config.toml
n_layer = 13
d_model = 256
n_head = 4
n_kv_head = 4
head_dim = 64
d_mlp = 768
vocab_size = 8192
activation = "gelu"
norm = "layernorm"
norm_place = "pre"
norm_eps = 1e-05
positions = "learned"
qk_norm = false
attn_scale = 0.125
bias = "none"
tie_embeddings = true
parallel_block = false
init = "normal"
init_std_qkv = 0.0477
init_std_o = 0.0477
init_std_up = 0.0477
init_std_down = 0.0276
optimizer = "adamw"
lr = 0.00132
beta1 = 0.9
beta2 = 0.95
weight_decay = 0.054
lr_head = 0.00705
grad_clip = 1.0
warmup_steps = 496
schedule = "cos"
final_lr_fraction = 0.0
batch_tokens = 32768
seq_len = 256
doc_mask = true
z_loss = 1e-05
train_tokens = 278200000
steps = 8490
dataset = "wikipedia_en"
MLP neurons of a small language model. Each row is named by its layer, matrix (up: input weights) and neuron, and shows model dimensions 112-239. Each number is 50 + 10 x the weight over its row's rms, rounded and kept within 0 to 99.
After each neuron's rows, "fires on" lists the tokens most often at its 100 highest values on Wikipedia text that the model never trained on.

L5.up305:24 41 41 51 52 52 39 46 57 52 58 44 57 34 56 53 42 61 42 35 49 35 53 70 54 46 52 59 33 53 42 35 40 46 47 59 52 51 41 50 45 53 45 59 55 45 52 74 19 44 63 45 47 53 49 68 42 43 51 34 57 50 40 50 62 77 51 38 61 43 58 50 40 47 50 62 44 67 40 62 53 60 69 49 51 40 62 52 51 51 54 50 55 55 57 63 74 43 40 56 64 43 52 52 52 43 39 48 40 56 47 66 58 39 57 52 40 46 48 60 61 41 52 46 48 42 50 55
fires on: "ly", " time", "s", "ment", " times", " addition"

L8.up734:55 64 52 57 68 55 62 61 49 51 57 58 45 52 54 56 58 61 62 28 52 54 54 58 58 68 57 59 45 65 56 49 47 53 45 67 32 56 43 52 53 43 51 48 75 53 62 49 36 39 41 53 43 51 60 44 55 57 36 49 43 78 47 53 51 39 51 42 48 26 40 61 49 54 54 45 35 59 50 55 60 51 48 64 59 56 59 39 58 54 71 47 62 66 41 52 48 49 54 56 71 41 58 63 34 46 57 45 48 45 55 52 63 46 65 49 56 40 52 56 39 47 34 63 47 72 49 63
fires on: "l", "j", "ill", " L", "ew", "b"

L4.up722:48 40 47 34 55 68 40 49 41 56 66 46 64 50 49 74 31 61 66 56 51 56 57 52 50 36 42 61 44 48 52 43 43 44 48 25 40 44 61 53 53 57 64 34 57 48 62 56 52 39 49 48 50 62 47 33 59 50 54 30 58 35 51 61 42 48 50 57 64 56 67 57 40 40 50 41 46 61 43 59 57 27 32 57 57 48 44 54 52 47 60 54 47 54 57 59 68 48 47 34 60 39 70 49 35 38 59 36 47 48 45 48 46 49 56 53 54 41 32 66 41 44 47 55 46 48 42 54
fires on: " n", " sh", " w", " There", " st", " pl"

L4.up384:55 59 51 39 67 50 58 46 35 45 53 43 57 40 64 46 56 59 35 40 48 41 64 32 67 35 43 57 43 45 54 44 45 44 42 59 61 68 51 41 49 52 64 36 51 57 66 32 53 52 53 42 57 56 37 55 46 49 56 34 59 54 67 48 46 38 71 54 56 64 29 50 54 46 64 51 53 50 65 45 73 39 51 52 49 43 65 56 69 43 55 45 51 32 50 67 45 44 44 45 48 55 49 54 52 53 56 41 39 45 28 38 49 52 72 56 62 28 55 70 42 52 43 57 36 61 47 39
fires on: " 198", " 196", ").", " 195", " 199", " 194"

L4.up151:53 48 52 50 45 34 67 42 48 68 57 52 54 63 46 47 61 77 37 51 43 37 43 55 52 37 47 65 54 54 47 50 51 45 42 55 69 51 67 38 39 12 56 42 45 41 61 37 48 50 49 37 58 68 37 39 45 42 50 50 31 45 48 53 58 52 57 63 37 45 43 45 62 44 55 59 47 40 49 43 52 68 35 47 36 55 58 56 48 48 58 43 43 34 43 70 49 50 45 49 37 55 52 56 43 45 49 55 30 39 38 46 51 64 55 45 53 33 46 38 38 62 54 53 56 47 42 49
fires on: " p", " ", " 194", " Th", " 196", " th"

L2.up190:49 62 59 43 50 43 48 56 64 62 53 63 45 41 62 40 51 51 54 64 65 30 47 48 51 42 48 54 63 56 45 52 48 67 35 56 61 36 59 41 64 67 37 54 48 27 59 62 34 35 56 35 54 41 48 69 48 51 54 42 53 47 45 66 46 70 43 56 50 55 51 31 49 53 45 34 63 60 56 42 37 51 60 43 45 51 56 54 39 48 53 46 28 29 51 37 46 43 45 49 49 54 54 59 51 62 50 42 66 53 50 37 57 56 51 33 49 44 58 65 37 45 37 28 64 57 51 49
fires on: " most", " 4:", "×", " 3:", " ×"

L6.up515:54 40 34 37 84 66 44 55 44 36 34 46 54 42 58 53 41 57 39 44 42 53 51 52 34 57 29 52 41 64 57 55 58 49 50 49 61 35 51 43 46 59 51 47 48 63 41 46 44 46 59 55 66 48 64 50 56 53 63 55 36 46 50 37 63 61 44 28 56 55 42 49 36 37 44 40 59 47 51 49 71 52 48 42 53 48 56 36 45 50 55 63 75 59 59 37 42 47 42 53 62 51 47 42 57 74 70 38 66 49 45 54 51 40 49 64 24 59 57 46 39 48 46 64 36 51 33 38
fires on: " Con", " of", " Mon", "at", "oc"

L2.up25:50 54 46 66 51 56 52 73 40 58 62 54 56 58 42 46 24 44 47 56 59 45 48 44 43 22 53 70 25 38 64 51 56 48 62 41 53 56 39 50 60 57 49 41 53 28 53 57 47 55 56 65 40 52 42 38 52 42 49 39 46 58 48 63 53 54 60 43 56 46 43 43 36 45 60 67 46 75 69 57 63 40 44 52 62 42 50 51 56 52 48 50 55 36 47 60 44 57 60 47 53 57 36 38 36 50 57 48 45 48 44 43 56 46 57 47 57 58 40 57 46 48 38 70 51 35 33 34
fires on: " 194", "5", " 196", " 197", " 193", "0"

L2.up197:52 42 51 59 60 60 44 47 47 48 45 52 53 52 63 47 61 65 31 50 58 40 66 63 65 48 34 55 47 50 40 65 36 53 52 28 54 53 34 37 47 72 51 41 49 49 42 46 55 59 56 44 54 53 63 51 48 31 50 29 57 52 55 50 39 50 47 46 62 59 61 34 59 53 39 60 37 45 37 54 66 39 53 53 49 51 45 60 53 59 30 61 59 67 58 60 42 65 68 48 37 43 38 69 51 46 65 60 34 40 44 45 39 42 49 49 46 55 54 25 52 52 41 57 56 49 53 42
fires on: ",", " D", " 1;", " Dan", "====", " Home"

L4.up195:35 45 56 37 59 62 56 40 37 54 62 44 37 69 49 64 28 32 49 49 46 25 60 61 63 27 59 58 48 73 51 41 40 57 51 40 59 52 50 53 52 53 36 43 65 47 50 59 53 66 49 46 52 57 42 29 44 46 62 26 53 42 61 43 51 47 55 44 61 69 59 33 50 43 48 47 47 64 51 58 52 35 47 60 55 51 54 49 45 46 51 45 60 55 71 63 63 40 64 72 54 47 48 45 56 26 43 49 52 56 24 37 49 42 62 40 51 43 41 54 69 66 39 51 58 56 40 38
fires on: " st", " had", " sh", " fl", " have"

L3.up184:44 46 49 41 68 40 45 47 48 59 54 45 49 27 67 37 44 69 60 62 57 46 61 77 66 39 32 53 43 46 55 42 47 52 36 58 55 57 47 41 60 55 64 45 46 51 48 59 42 54 54 44 52 55 59 51 53 58 72 52 41 48 37 40 41 52 60 58 68 38 39 42 51 47 61 44 45 63 60 50 43 47 66 39 76 55 55 65 50 51 49 45 55 48 48 52 60 52 60 50 41 47 37 70 54 57 54 40 43 77 38 47 52 49 66 35 55 49 41 29 49 62 40 64 40 46 27 31
fires on: " re", " has", " dis", " since", "\n", " had"

L2.up581:39 76 63 57 60 48 62 55 41 53 47 45 42 47 40 49 42 63 49 54 63 58 52 56 38 55 50 45 52 35 50 28 47 47 50 51 52 47 59 53 45 62 45 65 56 61 50 44 47 38 53 56 39 31 64 69 64 43 50 48 50 57 36 48 51 37 43 55 67 55 63 50 32 56 54 81 65 50 39 57 57 41 45 43 54 40 59 50 61 41 38 26 55 38 58 50 38 46 83 52 50 42 41 51 54 52 60 34 39 37 58 57 65 55 46 44 56 53 34 52 51 50 40 57 48 51 50 69
fires on: " on", " along", "*", " up", " DF"

L6.up470:39 54 53 40 38 58 73 57 51 32 64 34 70 32 55 38 57 59 32 56 64 52 47 50 58 46 31 49 55 56 40 41 48 51 39 53 68 50 37 36 49 59 48 41 38 64 51 57 50 39 51 55 46 45 61 60 33 51 48 50 34 54 45 52 47 53 36 51 55 68 53 54 33 42 51 62 43 58 48 47 46 62 49 69 54 34 55 62 49 59 60 42 59 63 37 58 51 41 50 59 54 79 51 52 54 62 46 52 27 51 49 55 49 48 68 55 54 51 38 54 46 55 44 53 51 53 58 39
fires on: " and", "ing", " that", "el"

L6.up166:36 54 43 48 70 36 40 41 40 42 49 40 51 46 59 44 52 57 57 60 42 40 63 61 47 46 49 64 50 49 69 57 38 39 47 49 53 52 50 53 40 54 39 50 70 28 70 60 54 42 33 42 58 61 44 46 40 68 53 34 53 44 67 43 49 44 37 68 52 44 29 44 42 43 48 51 52 52 60 62 55 64 53 33 62 40 65 48 54 31 57 41 49 47 60 56 62 44 40 54 59 52 50 40 55 45 62 68 50 44 45 40 37 50 57 26 57 54 58 70 62 58 58 44 58 39 43 39
fires on: "ac", "c", "p", "sc", "ec", "ab"

L2.up767:48 56 51 66 57 39 70 36 46 33 54 56 34 35 47 49 48 56 52 49 70 52 54 51 40 57 34 53 54 52 40 47 34 59 53 51 49 46 62 55 43 62 43 37 54 49 69 47 62 34 55 55 44 54 53 53 51 60 55 45 48 57 49 63 26 21 61 68 43 55 51 61 25 53 40 42 64 40 66 63 55 63 48 61 42 49 43 59 40 48 64 61 69 39 45 48 47 34 69 60 34 57 49 53 62 43 49 42 45 48 49 47 66 48 44 49 73 51 39 44 54 78 50 46 57 44 51 39
fires on: "ov", "′", "os", " was", "ens"

L3.up648:63 46 66 55 55 54 47 31 45 52 42 57 52 25 43 28 51 42 54 39 37 61 54 57 43 55 33 46 59 65 51 56 45 53 49 60 45 42 56 53 43 53 60 30 60 55 38 40 41 64 73 42 81 53 42 60 62 28 59 44 58 45 32 37 53 61 46 61 61 59 42 57 61 33 51 51 49 46 44 56 40 46 38 41 47 35 62 46 31 35 47 48 73 63 40 45 66 64 51 40 30 49 37 46 62 65 38 37 44 54 50 39 40 42 54 61 40 42 46 61 34 45 50 60 48 51 38 40
fires on: "ro", " pro", "le", " Co", " Pro", "-e"

L6.up689:35 49 52 54 53 57 42 63 45 50 59 53 53 33 62 53 38 65 49 54 51 54 51 60 45 61 58 59 64 56 55 45 44 44 36 53 55 50 43 62 54 82 35 46 60 38 58 55 41 54 38 31 50 56 66 48 63 63 41 44 63 51 36 53 35 61 43 51 29 51 62 49 32 47 41 49 69 66 48 53 45 66 66 34 60 47 66 52 39 48 39 49 67 65 73 43 57 49 54 64 53 36 58 46 43 54 70 32 44 51 51 50 48 53 47 49 33 64 37 60 54 54 64 61 54 46 46 43
fires on: "ly", " and", " of", "s,", "s"

L3.up551:46 39 54 50 45 54 20 48 38 46 55 48 54 34 44 64 40 45 77 37 74 44 50 67 31 40 59 42 54 54 72 47 34 63 44 42 61 47 46 51 57 48 39 39 52 58 36 45 48 44 66 35 53 44 47 40 65 40 37 40 49 47 50 36 56 60 56 62 40 41 56 51 59 53 61 54 58 26 56 64 53 27 48 56 40 48 48 41 38 66 72 44 60 46 48 51 46 56 39 40 15 57 47 47 54 40 60 41 65 50 45 65 64 40 43 45 47 43 54 41 56 48 56 47 77 76 49 37
fires on: "are", "ide", "ome", "ina", "ne", "se"

L6.up503:45 59 54 46 73 54 43 68 53 57 39 42 43 56 39 51 49 60 56 35 56 62 49 50 32 42 64 62 49 69 41 54 39 53 54 59 42 61 52 46 59 48 50 38 45 40 58 55 44 42 44 25 56 42 46 58 55 54 56 48 55 57 29 53 46 69 68 43 43 55 41 53 48 44 55 51 44 59 34 58 56 44 60 38 66 46 61 55 56 57 76 62 54 48 39 24 59 43 42 56 67 53 68 44 64 49 60 53 45 38 60 44 69 74 60 41 24 49 55 49 57 41 56 49 55 49 43 50
fires on: " of", "d", "m", "k", "\n ", " has"

L8.up605:47 55 48 38 52 45 38 65 39 60 55 35 46 54 47 30 60 44 52 50 46 35 51 56 55 24 66 60 33 66 50 64 57 33 41 33 63 61 51 32 31 62 51 67 73 46 55 38 44 53 40 64 36 66 73 27 52 53 49 32 53 47 49 48 28 53 43 48 52 49 42 43 39 44 54 65 68 44 58 62 80 59 37 52 50 40 57 57 55 51 52 35 46 40 62 48 58 46 30 56 61 50 47 51 46 50 43 54 29 48 54 53 60 43 62 49 50 55 59 53 53 61 55 59 55 22 42 51
fires on: " 193", " 194", " 196", " (w", " (b", " 199"

L5.up503:36 44 26 57 41 52 56 54 44 54 60 44 55 35 50 44 50 48 46 54 45 48 60 46 59 61 60 57 25 65 35 50 53 44 51 44 59 59 56 36 49 59 37 49 43 31 50 60 58 53 47 47 57 73 56 62 39 63 43 34 44 47 59 55 72 50 52 47 55 46 53 45 40 45 48 44 38 67 52 54 56 31 39 59 51 62 56 36 50 55 68 48 52 34 61 44 73 60 43 51 50 64 50 67 66 55 54 56 41 34 58 47 54 45 73 54 49 66 56 46 55 53 63 33 46 30 52 38
fires on: "enc", " electric", "c", "iv", "ric"

L6.up117:44 60 58 43 49 46 34 64 41 45 53 44 49 45 40 55 60 58 50 39 47 59 38 44 61 57 49 63 61 60 59 64 56 59 47 61 80 60 58 39 31 55 37 50 47 46 54 63 59 55 60 42 49 43 60 57 47 46 48 40 61 54 55 58 46 61 42 60 56 54 47 52 53 51 36 50 71 77 46 37 43 52 58 53 48 28 57 48 56 36 49 62 39 37 48 60 49 18 37 43 44 62 56 56 55 60 54 40 62 40 52 49 27 47 43 53 22 58 59 57 40 36 61 36 42 50 53 38
fires on: "c", " part", "ac", "it", "g", "t"

L5.up332:53 60 52 49 46 46 53 45 39 53 41 49 57 37 53 50 63 50 54 48 61 62 32 54 51 53 35 62 48 44 53 41 38 61 42 55 52 40 37 65 50 44 58 38 64 62 57 66 49 50 51 47 63 53 56 44 54 56 57 61 27 40 44 57 46 55 60 50 54 56 47 53 62 38 50 55 50 38 52 62 44 38 66 68 49 48 57 54 54 40 42 52 50 46 34 39 64 63 61 64 55 50 34 80 55 33 55 46 52 52 38 57 47 47 58 68 45 33 49 40 53 69 36 45 68 75 64 45
fires on: " re", " Re", "ue", " June", " March"

L3.up400:48 53 52 42 56 51 42 52 42 51 37 51 63 43 36 42 73 67 38 36 50 43 47 32 48 35 48 45 43 52 51 62 58 42 61 44 57 34 40 54 45 52 72 45 46 50 42 45 52 66 78 48 45 52 43 42 54 51 56 35 33 41 42 37 41 45 46 34 60 65 47 55 59 41 68 67 47 67 42 64 48 38 47 42 71 60 61 47 44 40 39 45 48 50 46 41 58 52 71 48 40 48 63 55 46 59 54 61 52 45 49 44 51 65 64 36 48 55 37 65 51 54 56 59 24 53 52 41
fires on: " D", " Gra", " Hard", " tr", " Ber", " Hol"

L6.up34:43 32 55 56 64 54 51 31 48 52 51 42 40 20 26 54 64 61 38 54 45 45 45 45 59 49 59 43 43 49 60 45 50 55 54 55 52 51 39 29 49 40 54 35 64 40 59 49 42 70 61 49 56 38 48 64 67 38 59 49 54 48 39 56 35 48 74 35 49 56 50 55 62 31 52 62 55 40 58 38 49 40 55 58 67 49 54 62 54 34 40 47 44 47 76 43 55 60 41 43 51 41 44 67 67 50 55 58 26 57 49 45 40 50 39 68 49 40 45 64 54 45 50 52 39 51 45 43
fires on: " (A", " O", " \"A", " \"I", "-h", " (O"

L5.up544:52 64 43 32 48 65 53 67 52 41 53 60 53 40 54 43 43 44 54 36 63 49 63 37 30 48 39 58 52 47 51 30 47 54 43 52 73 49 66 25 61 57 54 54 55 59 50 44 54 57 54 35 56 49 58 47 73 54 57 50 50 60 46 40 52 61 42 63 67 41 58 61 65 58 33 55 62 32 66 47 48 50 35 47 48 30 50 57 42 45 55 38 45 30 59 62 37 49 36 57 45 43 46 46 35 52 59 32 52 49 25 37 53 50 71 30 50 33 56 49 41 39 35 49 66 48 56 49
fires on: "-", " of", " Time", "ide", "ome", " 200"

L6.up625:49 36 48 24 69 69 37 60 50 40 51 44 60 48 68 32 42 55 58 47 53 66 56 41 45 40 52 47 36 55 72 48 52 53 60 63 62 56 62 73 48 57 32 37 60 43 62 63 42 77 48 39 60 55 30 43 56 50 47 53 64 62 60 46 61 55 48 54 45 48 52 51 42 45 41 41 45 53 48 64 53 42 45 49 54 39 61 31 38 36 69 61 61 52 51 38 47 32 43 60 39 36 46 53 36 46 56 46 58 44 51 25 47 43 40 48 35 49 56 56 47 62 44 48 42 41 52 41
fires on: "ap", "H", "op", " of", "oc", "ic"

L4.up513:54 62 58 60 47 54 41 39 56 33 57 52 61 38 51 48 46 40 72 44 44 52 43 59 70 70 54 56 45 52 46 61 45 47 51 23 56 46 45 56 36 53 49 57 76 47 46 54 41 37 47 44 57 44 40 55 54 50 48 61 62 54 53 60 53 58 56 58 39 51 49 39 60 36 49 42 42 42 50 56 61 36 47 69 61 30 60 46 31 56 55 46 68 42 46 53 43 70 64 45 41 49 52 56 57 46 43 44 19 34 58 69 66 53 52 42 51 38 58 43 55 71 38 47 45 62 42 37
fires on: "or", "ur", "ar", " require", "ir", " place"

L8.up432:50 62 64 54 42 47 42 56 44 33 53 42 58 41 62 47 53 39 40 50 27 46 57 44 63 39 47 64 62 60 36 49 62 46 55 65 64 41 51 58 57 58 30 44 55 57 59 54 65 48 49 44 50 54 68 43 56 54 55 42 49 30 65 48 69 51 51 48 50 39 36 56 55 36 45 56 38 65 67 44 50 62 43 50 51 33 56 51 45 33 66 51 40 50 47 63 45 55 45 44 54 48 40 59 52 74 62 58 49 36 38 36 60 39 51 34 35 73 57 59 60 49 51 43 47 54 29 54
fires on: "ap", "p", "uc", "it", "c", "ct"

L8.up272:42 41 33 52 59 59 39 65 43 65 58 46 56 50 36 55 32 56 66 24 55 55 40 55 47 57 36 40 55 87 49 72 44 47 51 73 49 55 46 53 40 65 48 60 56 41 55 58 54 48 30 62 67 44 37 37 59 41 38 47 73 51 47 48 40 48 63 58 63 53 59 48 56 43 41 49 43 75 35 22 55 48 48 55 69 39 58 57 44 54 60 52 61 62 60 50 50 34 44 50 55 37 45 42 61 50 65 57 30 38 42 40 51 60 48 53 51 44 50 56 59 53 40 54 41 69 50 68
fires on: "h", " g", "m", "G", " n"

L6.up339:56 35 68 68 57 50 42 44 48 54 41 49 51 25 66 60 44 51 58 33 43 54 50 57 68 49 62 49 57 39 38 49 30 52 52 42 47 57 51 55 50 51 60 23 58 53 44 55 48 53 45 37 62 40 52 41 57 47 48 48 40 35 60 58 51 50 51 45 57 46 66 65 57 32 55 50 67 44 55 49 41 32 50 45 48 32 49 44 42 48 47 33 67 49 53 40 38 53 64 49 51 52 48 58 50 56 70 26 61 39 36 51 22 40 56 48 52 60 55 40 32 48 47 40 61 43 52 42
fires on: " Tra", "ne", "se", "re", "ra", "ade"

L3.up19:53 50 59 45 52 55 55 63 42 53 59 45 47 26 49 36 44 52 59 38 33 30 57 54 59 32 42 38 48 54 61 58 39 62 58 52 72 48 44 47 54 36 48 57 46 43 52 53 62 58 49 36 57 57 41 44 50 37 55 45 47 52 43 48 44 71 72 28 63 55 44 49 48 37 38 47 49 60 41 51 57 39 57 63 52 45 68 42 38 53 57 56 58 54 45 25 51 43 56 56 28 66 43 40 53 33 64 52 43 30 61 49 21 45 55 61 43 59 50 47 39 40 38 52 36 59 46 21
fires on: "ri", "c", " Pri", "qu", "ic", "oc"

L4.up669:47 62 35 60 42 54 54 29 42 40 44 33 60 44 56 41 56 53 44 33 51 35 59 39 50 42 55 55 30 44 48 73 41 47 47 73 77 57 53 48 38 47 55 48 39 53 66 59 55 58 52 57 61 65 40 49 46 47 63 39 30 37 51 50 47 52 45 46 59 60 39 44 63 42 36 65 46 42 56 51 34 61 37 65 46 50 48 66 59 32 53 50 58 48 49 49 42 60 39 59 54 54 64 66 31 51 63 54 48 53 54 54 59 51 65 62 59 39 39 61 66 49 25 80 50 55 48 49
fires on: " 198", " 194", " 196", " 195", " 202"

L6.up708:52 47 27 49 71 60 56 61 51 56 64 50 48 57 40 62 46 50 58 48 65 41 38 43 37 50 37 60 51 54 49 55 42 62 31 60 42 45 61 44 69 39 56 61 39 42 50 62 48 44 58 53 57 44 50 47 48 34 39 54 49 65 45 47 42 56 47 59 39 37 56 42 51 50 55 37 60 61 37 71 67 44 62 48 53 58 74 37 42 52 59 56 49 65 37 45 47 35 49 44 52 59 47 46 47 63 41 38 50 58 71 33 71 47 70 45 43 54 55 49 47 60 54 52 62 56 45 42
fires on: "\n", " of", "-", "\n "

L5.up556:47 66 57 59 49 44 38 37 41 36 45 31 49 30 47 53 57 43 39 59 53 44 46 57 54 56 49 67 30 58 47 51 45 49 63 52 47 46 55 19 42 44 51 36 55 66 67 53 54 49 59 53 68 45 48 36 49 43 53 60 49 41 54 60 46 49 41 39 36 50 49 56 43 42 58 43 61 45 42 54 62 46 44 57 60 36 39 46 50 36 55 33 49 54 66 31 38 63 52 43 40 48 33 56 73 65 56 61 43 33 54 45 36 27 56 43 45 60 50 58 50 42 33 51 59 50 58 40
fires on: " a", "ra", " A", "ai", " res"

L2.up383:50 51 60 64 38 40 45 59 45 43 35 58 47 27 69 49 50 48 51 50 41 50 62 60 38 48 32 42 47 47 55 49 39 60 54 43 41 39 45 46 50 54 41 33 51 39 53 44 63 46 57 44 64 27 48 52 61 42 48 43 71 58 34 39 46 79 42 49 38 58 52 66 59 49 58 59 47 52 27 42 46 52 52 45 32 54 57 41 45 41 60 37 45 45 69 42 39 57 44 60 43 41 50 34 53 61 63 36 68 34 48 41 52 62 70 46 46 33 53 45 52 47 44 52 48 61 58 47
fires on: " Pro", "#", "×", " Science", " pro", " Super"

L8.up54:37 67 50 53 70 51 45 56 44 47 48 54 49 38 24 34 53 51 41 46 61 29 40 52 53 50 46 48 61 45 78 53 31 51 60 48 38 58 41 56 46 48 60 48 51 54 76 49 49 52 56 47 64 48 58 35 46 44 57 66 55 62 63 50 42 54 35 55 47 55 56 64 50 42 57 61 51 31 44 56 54 54 69 57 47 53 53 55 49 42 41 49 59 40 51 34 54 63 48 53 43 42 47 55 69 51 54 48 51 58 65 44 45 48 54 48 55 57 56 38 55 36 37 68 44 49 53 49
fires on: " a", " A", "ou", " U"

L4.up100:47 52 41 29 68 45 65 56 49 57 48 57 45 45 72 35 45 61 30 52 51 38 49 44 40 34 50 64 45 49 55 48 63 51 41 53 72 49 60 30 63 59 50 36 41 56 57 52 46 47 59 42 55 64 40 54 49 52 71 36 20 48 52 49 44 63 64 47 42 57 57 47 56 45 46 55 63 47 47 55 53 28 52 46 49 28 54 44 36 56 46 41 55 52 54 52 38 59 50 39 54 58 57 58 38 76 51 42 53 42 59 44 61 50 40 31 38 56 46 53 54 52 44 44 41 47 57 53
fires on: ":", " 4:", " Label:", " 4", " 3:"

L6.up649:29 51 51 59 57 41 45 72 32 45 65 40 33 52 32 45 47 50 44 33 57 34 52 46 45 48 50 58 49 53 32 47 37 56 49 44 45 57 36 50 47 56 41 41 51 64 39 59 41 51 55 67 66 54 49 52 46 48 52 50 44 49 55 52 50 40 66 50 48 20 27 58 48 44 68 63 48 48 31 48 52 56 30 54 49 38 58 45 58 59 43 46 47 65 45 36 44 45 55 53 67 46 55 45 43 40 51 53 37 40 40 48 53 57 52 59 43 45 44 41 54 65 40 51 58 51 55 46
fires on: "b", "m", "w", "ed", "l"

L8.up151:64 47 43 50 59 63 46 45 47 62 42 53 56 58 54 39 45 54 62 47 64 53 60 38 63 56 36 57 33 65 43 67 62 61 50 42 53 60 62 56 59 35 54 60 67 33 58 64 56 61 50 39 55 55 61 41 43 45 51 50 37 40 49 34 35 61 56 35 45 51 39 48 68 53 64 38 33 54 50 49 70 70 54 48 67 57 58 47 39 40 62 44 43 56 55 41 53 52 37 43 43 48 43 55 57 62 54 41 46 41 56 41 65 38 61 53 39 42 53 40 45 36 24 46 56 49 42 45
fires on: "it", "at", "ar", "est", "art", "ac"

L5.up493:47 42 44 44 54 46 45 50 39 56 48 58 40 49 57 54 43 58 40 45 35 48 59 71 67 50 42 39 32 51 61 43 33 53 57 50 47 54 63 53 50 52 34 31 47 44 40 50 67 70 62 42 61 53 53 70 46 66 44 49 50 48 60 52 24 55 60 59 63 73 38 47 50 50 39 60 28 66 50 57 74 34 51 54 52 34 60 60 45 35 62 72 59 53 52 53 55 50 45 65 61 41 50 47 61 44 57 34 40 49 55 39 30 55 61 44 58 58 51 52 34 53 57 35 54 54 46 47
fires on: "R", "i", "l", "an"

L6.up701:39 72 39 52 56 41 46 51 38 66 43 51 45 47 37 33 42 58 48 48 61 49 46 54 59 46 40 53 49 77 57 52 46 32 56 41 55 35 36 41 47 37 54 54 48 62 46 55 43 54 42 59 66 34 49 31 65 61 47 53 44 67 53 40 56 48 42 44 45 50 39 34 53 43 54 64 46 42 61 53 57 65 67 63 68 42 57 39 41 55 62 44 72 52 38 41 41 46 50 40 54 56 28 51 47 76 31 51 29 35 55 50 83 45 53 48 54 53 53 46 19 60 34 33 47 33 49 36
fires on: "ag", " B", "el", "ir", "amb", "ar"

L2.up431:50 42 70 61 65 66 53 41 54 27 52 63 58 47 50 39 60 59 61 41 46 55 59 46 57 41 55 31 46 51 53 50 48 70 51 40 54 44 59 38 49 32 54 46 68 36 45 75 65 52 47 46 54 56 62 43 46 46 43 52 65 45 35 61 39 60 41 39 40 52 49 51 54 32 61 43 66 38 43 50 50 50 43 58 71 47 43 46 51 49 52 53 50 56 38 68 59 49 57 51 60 55 52 32 44 50 49 53 56 33 54 38 51 42 34 51 41 52 47 25 44 60 47 33 51 68 49 51
fires on: "ur", "c", "ch", "e", " e"

L5.up54:39 57 62 49 60 42 56 51 51 52 38 55 57 52 45 54 45 31 46 59 55 40 55 40 59 60 32 67 50 47 33 44 52 59 30 51 58 54 47 45 43 31 40 58 49 45 59 47 53 45 53 58 54 46 52 56 61 53 56 39 51 34 42 54 62 47 43 59 56 50 58 49 48 43 56 53 58 60 53 37 56 51 52 55 51 47 55 59 61 43 60 59 36 43 45 68 71 40 39 63 37 50 36 44 55 56 53 49 59 52 48 50 62 44 47 41 38 49 44 69 68 77 55 61 43 57 38 45
fires on: " it", " rest", " sh", "c", " what", " st"

L5.up630:52 43 52 43 51 60 51 47 62 58 25 52 49 31 69 41 59 72 46 55 41 51 64 44 47 52 53 60 33 47 57 52 30 76 35 43 45 67 70 70 50 58 50 64 58 57 55 52 55 71 62 35 40 54 46 51 56 60 72 57 46 42 58 54 47 59 52 64 48 69 53 58 42 46 36 49 70 46 54 41 48 46 62 46 48 41 54 48 64 42 45 50 50 55 63 73 59 37 54 46 29 41 45 47 51 48 45 56 54 54 45 46 54 61 41 56 47 57 43 29 54 39 47 46 80 38 39 44
fires on: " to", "===", "ations", " for", "=="

L2.up331:52 63 58 39 42 44 34 50 47 41 54 62 37 42 50 52 49 68 48 50 47 38 56 53 47 35 53 49 55 34 56 55 26 42 54 73 56 35 51 55 54 56 63 45 41 66 41 62 30 42 61 44 57 53 62 55 59 39 67 44 40 59 59 56 68 33 50 60 71 69 45 70 41 45 50 55 75 49 44 64 58 41 50 55 67 31 52 30 61 53 39 53 70 46 48 45 29 47 48 49 40 56 60 43 47 49 63 29 58 60 58 38 49 66 46 61 49 56 39 26 44 62 31 57 50 56 43 48
fires on: " ra", " R", " on"

L5.up637:55 47 35 57 62 62 68 47 45 39 53 55 50 43 50 36 61 53 60 51 31 57 51 50 56 43 32 61 36 55 41 39 57 44 45 39 60 43 49 49 46 50 30 64 67 48 44 44 63 52 39 41 51 50 50 47 34 68 64 55 52 54 52 57 42 52 43 54 59 60 22 50 34 51 49 39 58 48 61 32 55 48 48 57 64 53 67 40 36 48 69 55 54 51 59 33 55 57 49 35 42 45 67 62 52 64 59 54 54 43 46 43 37 42 64 43 52 41 63 47 48 66 50 37 55 44 30 35
fires on: "c", "iv", "at", "am", "ac", "t"